Weights of a small transformer language model.
Size: 13 layers, width 256, MLP 1024 GELU, vocabulary 1462, 11M parameters.
Architecture: rotary positions, biases, attention and MLP in parallel.
Training: a variant of Muon for these matrices, 380M tokens, 10044 steps.
MLP neurons of a small language model. Each row is named by its layer, matrix (down: output weights) and neuron, and shows model dimensions 160-255. Each number is 128 + 24 x the weight over its row's rms, rounded and kept within 0 to 255. Numbers have three digits each.
A block is one neuron, or neurons of one layer that tend to fire together. After each block is what it responds to, as a language model described it from the Wikipedia text at the highest values.

L7.down159:135126146117114122113115093127128140172139098155131113099107128121142166133103177116082136147157138141141128177154110101126145135131156113123131115134137119091119129116100128118127074079152165123097119118135114140143143136133166129111164114147152108102151058131143163121158158117162138149
L7.down208:107091116143107095153148114135132143114101144138153139125123133092146136163155141128099104095125089138165108081124136077142110151132130103087117162154141192156141140115136157137091158139137104108148088108101145102121162072147137126118146115130084144064156132141118154117144105099132163150
L7.down938:119141109106104148108095109124136143129137119112172108083082123107120091167117091143157167138128114113111136131133087115141104086132123096089118126161142146142109122161154115122101165127137131137131095116134116141140125099139162187147101131106137127148146100167164131132146109124122139130
L7.down1012:152151111187121154155133116117092125128105130199131098173106119119145116161153151132146095147109079156140133100115133133172122126136106145083118129115125134165114117106165131123115158127123106192109110087127120134122126148165136146120093129103143108102118085111162093143143159157141133107
Responds to: The letter w or W as a split word piece, mid-name or at word start: Crom-w-ell, Tut-w-iler, W-omen, w-ww, Sw-eden, plus a few other fragments.

L7.down297:091141124142116133111125184155119105134176133157114137098169128151148097067080159126186130160142136149124076134106095119109177146122140140135142129142150150105157129107121125132138111135150150131182142076141149131143122121149149101145151110178123135155122122137150129134112121142118132150
L7.down514:148147109144138109135105118121104120136131126118133123097153125092105107080165101111102146104130135131102115074160172133152155160154093143129150108178154150149146097106158152130185153137115137128146070153153145147105096130148123129122149104145144093102161087111126103139107068123125179109
L7.down636:164129138125122117106119152147124136114081131102095083179140145141144134158110123102116102089128156137164119109101134111110151144098140158185121131091170107128115167102119090105145091125137178169094120115150099124123117088125123136142169143072149148130112100127151136163163067129180136111
L7.down798:118130117162123146144149130112129158136118097140110119126135205139108128101115136150129153096127182101058053132115168107148137111152104153169109110104156149168122175166163150120151153119086130147149105114154105115105112063141141105134140120115126142127123112119144142138101130161102145128
Responds to: The space token after a month name or "in"/"from"/"of" that comes just before a day or year number, as in October 13, in 1919.

L2.down833:130177155118156131135122144107189119115124124087164129139148102115136110122106123089131150129134135124114124107085145097106164111105142086134128135156153121147133122101132094099133094144174150170151154087165149125103136139124191119111140060120071116124090129112086195123107169092144115131
L2.down999:114115117113147125125177134132089130116190088128136146103062127107131124154162170143107105133128116131125120123146109142109153150110124105143162117139179149099130113147132112106138096114067110152139149117146107136089142149110137132161109103119103109121143152125141104132131151113140126126
Responds to: Fires on mid-word fragments like "xt" in text/context, "fer" in different/referred, and " ext" in extension, and on articles after "is".

L2.down620:171115140155142126146110145128104155154149151193122118119138146128096142134158147132090137107157140115133092108120139113141105096129138192146108135146113136094114111123126138159117143161092139097145162125133110118115111103160181119150135109174131122151164112165133109163121118091143095131
L2.down634:141148132095129148134116146152148126124146162105125099136137112094131153140148138144133098123121157123113115094154182159164091105096114177119116119154127158129122085107145148111159190114100141101164168133097111146157138143148174130185127139115090107145122097148114079151146180101135124129
Responds to: Word-initial consonant-cluster pieces, mostly "St"/"st" opening a word, often starting a line or heading (State, Stephen, Structure), also pl, cl.

L2.down327:102137143102110108145083153124148114115110141152123156117142106107133119090150092144138159146110146156091148080132130115130117115168133110141123122091124139118082141096141115176118113122155130143112154104131117155131094107121123150091087178127115134069140161166169093119140129141113116135
L2.down736:124111136131078139113114104120145207168130122141145157114171131133153156126120107106149150137132131126073083145145123102125160150145158101116126135122114113163119121122155096136139125177201116094154121098168114117101109153057101114126106111129117108115124152167154123131126137136121137145
Responds to: Word-completing pieces and digits in Wikipedia structure, especially table column headers (T→itle, Spec→ies, Career statist→ics), plus year digits and paragraph breaks.

L10.down109:106122127109138167157137199125121146140110130139130166116156134093141150094117175121079139090126127157129137117128113135102161127141125140134105116128130167106151101127117179162059149123127140066110170111116124142130103115132103121106166108152167165108122162106106083152107114136131106133
L10.down113:123114124135094149098150087150117130121108106135141140105107095114105163146095142118099187110096123151134119173100112138176108145073100164121193124114145129159147135147144088101082099127119130126091132133127177171084141111106173122126162139131153146143118141109166134074158100131138122162
L10.down196:152091142140124081143121131103168096119128145127109157111090120148136136132136109143132133123153134109130143141125133114154092148168118140115145127116131104083184112118119168117102126118114143163119179129126167106149103157123120153119109125101115161139126114130119116124103129133166154147
L10.down289:113118148147117154125149126129101134138118104153100137102097173112162138137065161094116095145154128133130180139104099147174153114145125181096110117176145146172085119094171186086160142157132127100113169158149131136090179102096080127113151136113116143119153103113144137121132134157117126149
L10.down344:107112116158117136081103131122111101121113134092109176113101120133122141117121135138125118133127120161149120129121084125142120110145132173150120143143108069102140146105119133185174118136123100102116136121141160171155129121148125158108132185138091155130144177129130147121072135127164082104
L10.down545:110103157109126138182161139108137129139096117117141155106185153093150135103117132114117114072144107126107147148091155114173149154125160130130075198154173101137123117123151135127142149144112123119139113146119108147143145128143119131075112162104079142077145138140164079154121121122100117135
L10.down588:095123148110104133132107123108142096131147132121138151128137174113200123156128076146152130102090158108113132097164116101088159148124107167130136146118101114120106129133115116106125080143109158135111222108105132094131151152105125090092144120119132097129177109095189161137139091163097121129
L10.down874:071148128137131151126136109121113172105147132111154106146169123161119145145135125112139148138177095135078122122133149172130097140141117143098143131115110134092084113146142102113154080113145112087134118100157100147086146118095122161164113142093097116137154147105108148125169106097154137116
Responds to: Interior digits of years and season ranges in tables and lists, such as 2010–11 and 2021–22, plus mid-word fragments like player and performance.

L2.down175:129083124114168165106161119117132120113147149146102133085117151122167148144146136101122098076165101131135121160130144148131114150071168092071096153117142113183131125113128064120128103126127115127123068128154132132115132137096129123089109155119133134112140142092103116168128127124117145126
L2.down997:147133118138120097110143143130148146112123148160097156169186209150105142176163090123128135110140112103094133110143150127102129141124134124094103157161099108130123110143111089124129164117168114164145121132138160140154152094155129180056134085106126127091130149133081097156150106141101129088
Responds to: Closing quotation marks ending short quoted phrases ("waste", "more attractive") and closing parentheses after country codes or asides (ITA), plus "at first" and "not only".

L10.down144:099151132137126122132113113122104113152134154070169137092163122158116107138142133127096132120122175134091131145182131092101134114088158095136132097154134130138143122131118115150149128126134205143088136129097137096144152108097098153155121132113160109178116144132138112134166148175135144124
L10.down280:123109140116147135133148165090105120101140128125110116141132121122050110115112153164094125149149121129153163125144109128100118142097121084133100141147157140143121099139096128145148078173145118120155114160111105166140151125114135116105131137131132152117154084141098161131129135126121071129
L10.down456:160120146116129066109093147105139129158118101130137128125149160127103104102150105132106129125140117135136155143113146121160144110174157125125154100092112100131147124120157114128120140106137139140174181152125143152141129118116125135072153119131123076116124136164116114172131136069112130178
L10.down517:148096155092143167143154106101124128101136110108098086167160124089089131136155118112118134095151143131095116163152176109151127143106164126118068112169109108132142100137133114122102140105129157137121119141095083092101171139139105114139105191139112071128122119121142106130146134126109130131
L10.down828:153122144106149147116144157104094148107130167162120145101159134121127160107157114133092125096193141167123135104118095126134190130082113136117059118176134103097156132108086105133122141156128153131114137122094101130116130138114150145146128123111102168114152136139116063156163157118141093123
L10.down907:151121170119129121099164112153136140129124117148106131086135115134145129105112151099142149094167150148139140108117074114110152137119184110140117090139135100165176135138099150085122122117147109102150108109099105129110112129090174147110108167125105125117135138147145160149125149108114144114
L10.down973:134136118087160144112157160145124125082122161166139126170174181149113096086134085115141108159103166114100142119142085118164133140130182112150149092125112120109099176099122119158146151105113100116155138141094105088099095116143137098105138156138099108132109131106116152177156103147107109115
L10.down987:132122201110135141130156097135141148097135187115112099083131136156148130103149127106107152131092110123120151143146098137074121131103163069111077141128143140154137105140171104165134139121120145110151119118132122117068121136111135154110073135096119137135135098112175155159133085120119126157
Responds to: The article "an"/"An" mid-sentence, also "an" beginning another or any, plus word-initial pieces like "ex" in exception, experimental.

L7.down25:098130133150102155139138146127119163133133153152118138166187105151159111161136133141141146172118167150102143143103127163122103117115120172111105132121133100159133135128149142126151116092173121129196120097126105181104190136146100136080171136122143087155082140108125173115130155133133085133
L7.down250:099137138146110125151104125164127108133151126124144100116117126107145142113101099164122173131155149122119088113115130118113127153152080131129144120117110113144168164147099140122135162149128144126116161124159151171119076107126085139099136127143149148106151144116195081145118145119092121106
L7.down624:137100112151135155141117129139108158097131124134169125139148116146117166161169112148156143108118131119179151129148142116128104125149135164117152089111122180167098162092112154090127102097128140097157099145111098122088131134140124150105123129141122082115110122103089146134115129152109089110
L7.down700:160136134172124106142126089135085125120143164124131139119121150134148128131124132139138105105136115128167107178136162125132108128085146138147116117180082141153141123122125115088104140096141131157118175089125196152114149125147097113118122118130136101128112166133145084107137128159110131126
Responds to: Tokens where a date or year comes next: the third digit of years (20-2-2, 1-9-23) and cues such as Released:, As of, early.

L10.down84:139142140105107128153111077155076129139082073108154131135103124126147108147145119136160169148122109134138134162139152117063126092188129150104156181129157156113110169143156188103128111134114141152117125143153152118150116109113141142111144120145129112154131117115170119147106106133094154124
L10.down335:134167098159120110117144120151094107104171193114148120119151110149146101121152124113142145109146132107126112102128154090133144141104127174116111152140117113113081097145127146106146125125100126144132138175143107158135161122124139139097096070138146119120081130162120123132112131112115143172
L10.down474:088138110118197108145171146137136110140141132133137119110136126138124130166145099104129137082098111089150126122105125125151100102148144197120137148110164121119087088120155183131078129158096123135081107110134110117131097173115102130135121076121108122167152170157113117117151142111130125108
L10.down559:127123151168185110091133175118160168120104142144107097137135122082097150096125102097124109154120132128115117122122114066141119155113078114144125111136125084152133113083102127156116149107139136133130130103156129152084160133090115126127168086150075153136109146146121118093143122111083086105
L10.down704:156099142116122063133097115169121123102121087132164138142112175122087145140146079127151159087131089132159127169108120169130146122137148141099120143107125130128130131085135157156155179093121151095077088110152110105140098123141105096131135120135093119131151143130142104157140100100134152138
L10.down707:123123171112134110135142119158128113145117141150114128123128169105127140140146138096153156109112101164153115134166121162144134154112129148086126130121113101095103151187159122094131114146124133137147061117126122141151088142140148115091095114105172125163201140137146116129127113179124129158
L10.down710:115121174176123143131124107108120150122111104108151133168115082144110149131169126153127160090117129139146117151098082090096143123121128128082094102114149113113130177140125139137121129107058147134119166107162120083104132148161169153093118113122104129118088108125154119135160119091164126121
L10.down838:149189149132081128114120095125145150104109121147118119145164128121081124124143110185131108078132119129076147152152134119145161155147109143124088146155089130100143134131106102127148149133142143170096151118160161152139110143168154111124130114087139154111161128187100137114128119132082118182
Responds to: The first piece of a surname split into word pieces, right after a first name in lists, tables or reviews, e.g., R in Richardson, St in Strickland, H in Hills.

L10.down22:078117122148130102094102158074101097117097099116106132124105141156154113096137139124154136158110110129099112193120132102119146097177131156134134142097141132142159106101144125167105131130135120101119115115123150090107141129132131129152173077127136128089130115137106120128104148120090139145
L10.down149:114139109095162107143159123086115150079128164121107091131115090141090134144124123132089132092147138128134186151131140138132125144160094125086139125168102085125130125169108133148112137177121112081130143116153145097151137142142125150136133141143135141099116102122130155122105173101149131108
L10.down183:138187114101121134181118149133154167106132089115117118170136144160114155094136095129063177170142128171127114122113175176136115148171140135136082127148134178083150119124130102153148119089112077133151170150100146121133146140180113096143097134121103107110112129155152131155129128107129142105
L10.down355:146113163093096143142167105121079097126180114123149091179143138145138110135111135123152173120133128155095113121084168127134109117163150099130110116100118135105077127134111141136156107087149149111160134103097147141121132126145122144120136122167121126105153128153098084165167151113096142110
L10.down627:109096102105172118150171127123128147110172121102114134145121116115141142116115138098091124120136145114142111152096125162152145155161132148096158111133118179125141136154139114144119145115130104158144102158107135144164130167141119151111092065133122159143095096090138129183133113118113145088
L10.down796:164093111104155144149125111110154124133082144133123131138056146154125138118100119111147107121090115084127109164120203168170116151152139158065110139124094195145122159104146132123140092111121128113100128163129121123111134123143133117166123097118121127131111146127130127095114108182086105132
L10.down932:140128086139118145079109105154111126112141107111134141181121136138117106123132129132126140159111110141108134119089155138175141155127126111116121186103115116124088147103092145136111097108155132098143157127165120105116109088168133151162115101127112122120121113079106122150119191117154112144
L10.down982:140172129088189152116132130150123139151173129118080122095128156114106112159195132150165062118134132146116124124122135155130132093140122138131107089164112141114146119086162127159108110151151144165161100126144109117120137115149098088105146128160140151131045155110122103154153146103153148126
Responds to: The space token right before a four-digit year in dates and phrases, e.g. after "June 30,", "In", "in", or a table bar.

L7.down67:112090158121123180098128102136082179140098143125116168137155121114121137156160132118125125093142119112123153107130159074129161131091165139132126105139142132143135130087141116134106131167154104157139091151168156150137112102082151111170194156111096116153097126114153142148114101165101108132
L7.down484:107130100140131135108143141162100124127114108105135111123146156092133140119093154098159166104129148074116133070120154125114124143177115123163131094089111126138118125148110114127155133139148142139129177113122142055138154116146189127128119112117128140107127186108099206150101136067142121123
L7.down774:096133109151157092132102127103146137144152132150096128149119169167126151141140096128127157107167147132138160136082093155095094147092141109087105127158111147116154149136097116100131135138160072120130168139112144155126145127160037134110109160082129144133170088105123114131139152087095164120
L7.down884:168094120130134119103117130106079153102118151114142107130161116144128118134129100109170111114169185133134097095146115101098137157128100146123121145134126122118157181157133088137142159139165165123136096117133124105118112162148158145155124141121135125095154139134145110123126148040130163138
Responds to: Word-final pieces that complete nationality or place adjectives, such as -ese, -ian, -an, -ish (Portuguese, Austrian, Polish), plus some other word fragments (med-alist, Cand-id-ate, the article an).